{
  "n_layer": 15,
  "d_model": 384,
  "n_head": 3,
  "n_kv_head": 3,
  "head_dim": 128,
  "d_mlp": 1536,
  "vocab_size": 8192,
  "activation": "squared_relu",
  "norm": "rmsnorm",
  "norm_place": "pre",
  "norm_eps": 1e-06,
  "positions": "rope",
  "rope_base": 10000.0,
  "rope_fraction": 1.0,
  "qk_norm": true,
  "attn_scale": 0.0884,
  "bias": "none",
  "tie_embeddings": false,
  "parallel_block": false,
  "extras": ["capped logits"],
  "init": "uniform",
  "init_std_qkv": 0.023,
  "init_std_o": 0.0,
  "init_std_up": 0.023,
  "init_std_down": 0.0,
  "optimizer": "muon_variant",
  "lr": 0.0134,
  "lr_mult_o": 1.24,
  "beta1": 0.95,
  "lr_head": 0.0119,
  "warmup_steps": 0,
  "schedule": "wsd",
  "decay_fraction": 0.893,
  "decay_shape": "linear",
  "final_lr_fraction": 0.0,
  "batch_tokens": 131072,
  "seq_len": 512,
  "doc_mask": true,
  "train_tokens": 520200000,
  "steps": 3969,
  "dataset": "wikipedia_en"
}
MLP neurons of a small language model. Each row is named by its layer, matrix (up: input weights; down: output weights) and neuron, and shows model dimensions 272-367. Each number is 128 + 24 x the weight over its row's rms, rounded and kept within 0 to 255. Numbers have three digits each.
Before each neuron's rows, "raises" lists the tokens whose logits its output raises most directly, leaving later layers aside.

raises: " season", " league", " club", " Season", " League"
L8.up341:126114130135121159131099098058111126134098126116150119115121115120144133155126117146121124147098131160128188085096148159127169081121148106140170101117195126139116162141174116118099166135150137137159161106169149122086084123135137098157160175123151095091150100141120139095096135116105117168
L8.down341:118107171166110114129123123126140148135115126121141105146114161137140067116085124139069146154126208137129156098157163162124159118158119134149127123129087140146108118120132111148137108120143079140116150124095130163142111137154091164103100134133165119133131104148141111149102111152096125122

raises: "ous", "ative", "att", " Guard", " Week"
L8.up796:098104145128108117124106097138157130105116139143125172117133141128126122127138079146126115117093161103152132089133104067092125109128153106121105090090150123130137131105080096105171130117153132113160159136150123146127066113079112134138119108164114142147215118145121114130143143103114136108
L8.down796:110134108165159161137152123117141143141139142157133110179140143127133153068134143146113146091054155156123123158163138096100124137089160164117110097095178133154139148097124112138159153099133176130145147117118132119122119188109136114120154107152110133120137128111133086140118160120129167167

raises: "tors", "ke", "tory", "---|---|---|---|", "ore"
L8.up1031:151094166159113143090145139116101132098142122137156171135107136109115098131145146100113123147137166096117145084120106145110123094149127111122115168104117167126168126131164162075149073110123102084166134142093162117113144075073139087102167111089087155140119095155105116141092123155096137113
L8.down1031:167109114112129190096137093165109123144108119111144135130133120143157136117108146093166111144137108147112123094132100093132174131137101123111121167123123122120137140127153116115153124157107092133154128210109082122113159123120115153144104107108148143110134147155140066170155066180125114135

raises: "ible", "ive", "table", "ments", "iv"
L8.up105:097109125163103134113137125107105142162139090142138181114137118132146125145099104117125128107130136122125160133124135133146131104098141106121153095095120131141115121139184109152125128128141153127098102125113118114095170148129123128146140114156172118167105093143123111103135124135073153125
L8.down105:140185112079128136185124157101159112145122103125137122119086144090107154114151141120128139173135133133127161116166122151138117096121122151117144145118150130140123113145105149137154159127169111121158151147086128197128143142132149116127129121134085123092113154141114096127148074154125142174

raises: " them", " themselves", " it", " itself", " herself"
L9.up106:116109117148135149126077174132129138149125148157130106154102128103162108155161111136139104137138117099122152138124103117062132106152148142151149121113139100136106163130086118116135132168128141133147112076130152107119115090139129148115144122133175089125138119079164129098145119160127160147
L9.down106:097121140140110141118101145131089114106096113114134113150196067147157119117145116121121105106139142134144096142148134145101119124126146152107101118111158117118102140124117120180135085134086121157118134142119112117129107131117111155153127160123139102138186108129129138109081146122116154142

raises: " (", ".", ";", "(", ":"
L10.up996:150147105099163101097122113147146153112122115128147115164100140115102146160123157100053136160157092089112156091119154129118080108166088109126117126083099106127116131123120159150136116150128163116144129152098143161078107161096134127133096154113110109210097107147130110094127195151142109108
L10.down996:131127099138128124119112130133115099126141110096121148161131105133114076150101118105144125184155127153152119129111167173123172125147106131145095123115187076088121122137110128123173109126107138114146112085115112187078110124089093159177091156105111112118177134125151152133119096129108174134

raises: "ter", "ves", "fe", " than", "ved"
L10.up1152:134094158187115141167123098115102150123108142091163125089138124118137134086168158129185109190139165103133159118129181150123118132150128113103121151126114150121144127130094147090122133138091117132131122149135093135125092174134112139132113136091127141139111113174145143131134162172098126124
L10.down1152:120138088158080102153075115178134091122178109105118152098141088150142166158105084124147149119105169136066093103115168148135122139147138143134102099108134121124097110073114115126133147125118111127117122114082140143077122171126136129128127115126081152127143172113104096166167137132108128145

raises: " itself", " himself", " themselves", " herself", " him"
L10.up333:121099115184122150121094196106165137162088146149152127124153133124110107108139120092140099139129136125142127111128114119149144158125115142175099128182145138079156158140112098100122139124121098149122109130104125173137154113089096158117099153138149101131128129094129121105120150147138145156
L10.down333:113156112146133150115088149069133157156129120121063119157160124155132105107175154139122123159132152104140151137080129085125132118093150134089124169135139118114115160133109126127117120132087153159112097146066121156112093103165135147123091110128107128153132179118125122089097158088124123122

raises: " it", " him", " them", " each", " these"
L8.up1383:113095160147095160145167148117098112153119094146100121127152134152127118157129185110150096148113114120117134129115146162138147099156107146146156139148149128133140140153107118138119142164066111122102129108186167128127123135120065183099141123119113086137128132119162133135108087191143146131
L8.down1383:118152152121142131135099124158106135103152157128110139129167118119124120113141126109133147185162128128141122120135165152113095108119123118148122141097171128141104153116120176134132133127157131158092128124084114125150130129142119126136121139078179138156166145147146126094111115156120140099

raises: "lic", "work", "ware", "bel", " Age"
L10.up299:167154136054114114085132120125089094127131146101120138138110150079128105131150157132138118125102117133137133132115145138099139095085122121122106153144123125158148149161121094137110197179112111095121149146104164112133118143075122174118138145126073118123146105125133120070146155099122132127
L10.down299:121154140089083156101110084106144176155180123130118105166110134051078132131156125114135129109137133116077134160119131134124144142141077123125136142137160151135152143091133133128140149143101083156114112193075114133154136114092100138082130091176129111097154142167111148123112141115131123156

raises: "ing", "ado", "able", "ology", "ated"
L8.up90:121163113135151122135101148112130105123157170124148129140101129160129152128124140111112139102137143125120154138119126125121137130123118129155098144087092150101173144131130111123180128087149131109131109158139128126117115146151183134117129070105110127139112150139138173096149118174127122110
L8.down90:163132141144110119114136085094067118094129160113087090160105101143153175146160110113115136095112123116147113154150111126120119117149134171143131094126130125090130120157143105085113129117127083090146101127091150149099164108115144142141121173159146125125157123142092147120163131138148138122

raises: ";", " |", ":", "\n", " ("
L9.up1098:101142160096117126138136122128158142157120117135117132165133115116114119066131123168087140150148135167125136116081146104145054165181123134156123071122132116124125161147121133153098135154150157140082135144100147100131101085080143146156131139120136113156128128110140121131151117149123151108
L9.down1098:159147126091108153104134113140133093099129132105131136115100130126141140145144119140103121123154116125167148128133118117131167130137204102089092121155137107142129089163083143131145099095174160104122130178130130096136133136106127151181095170119133139151131146111142140133128128148100115124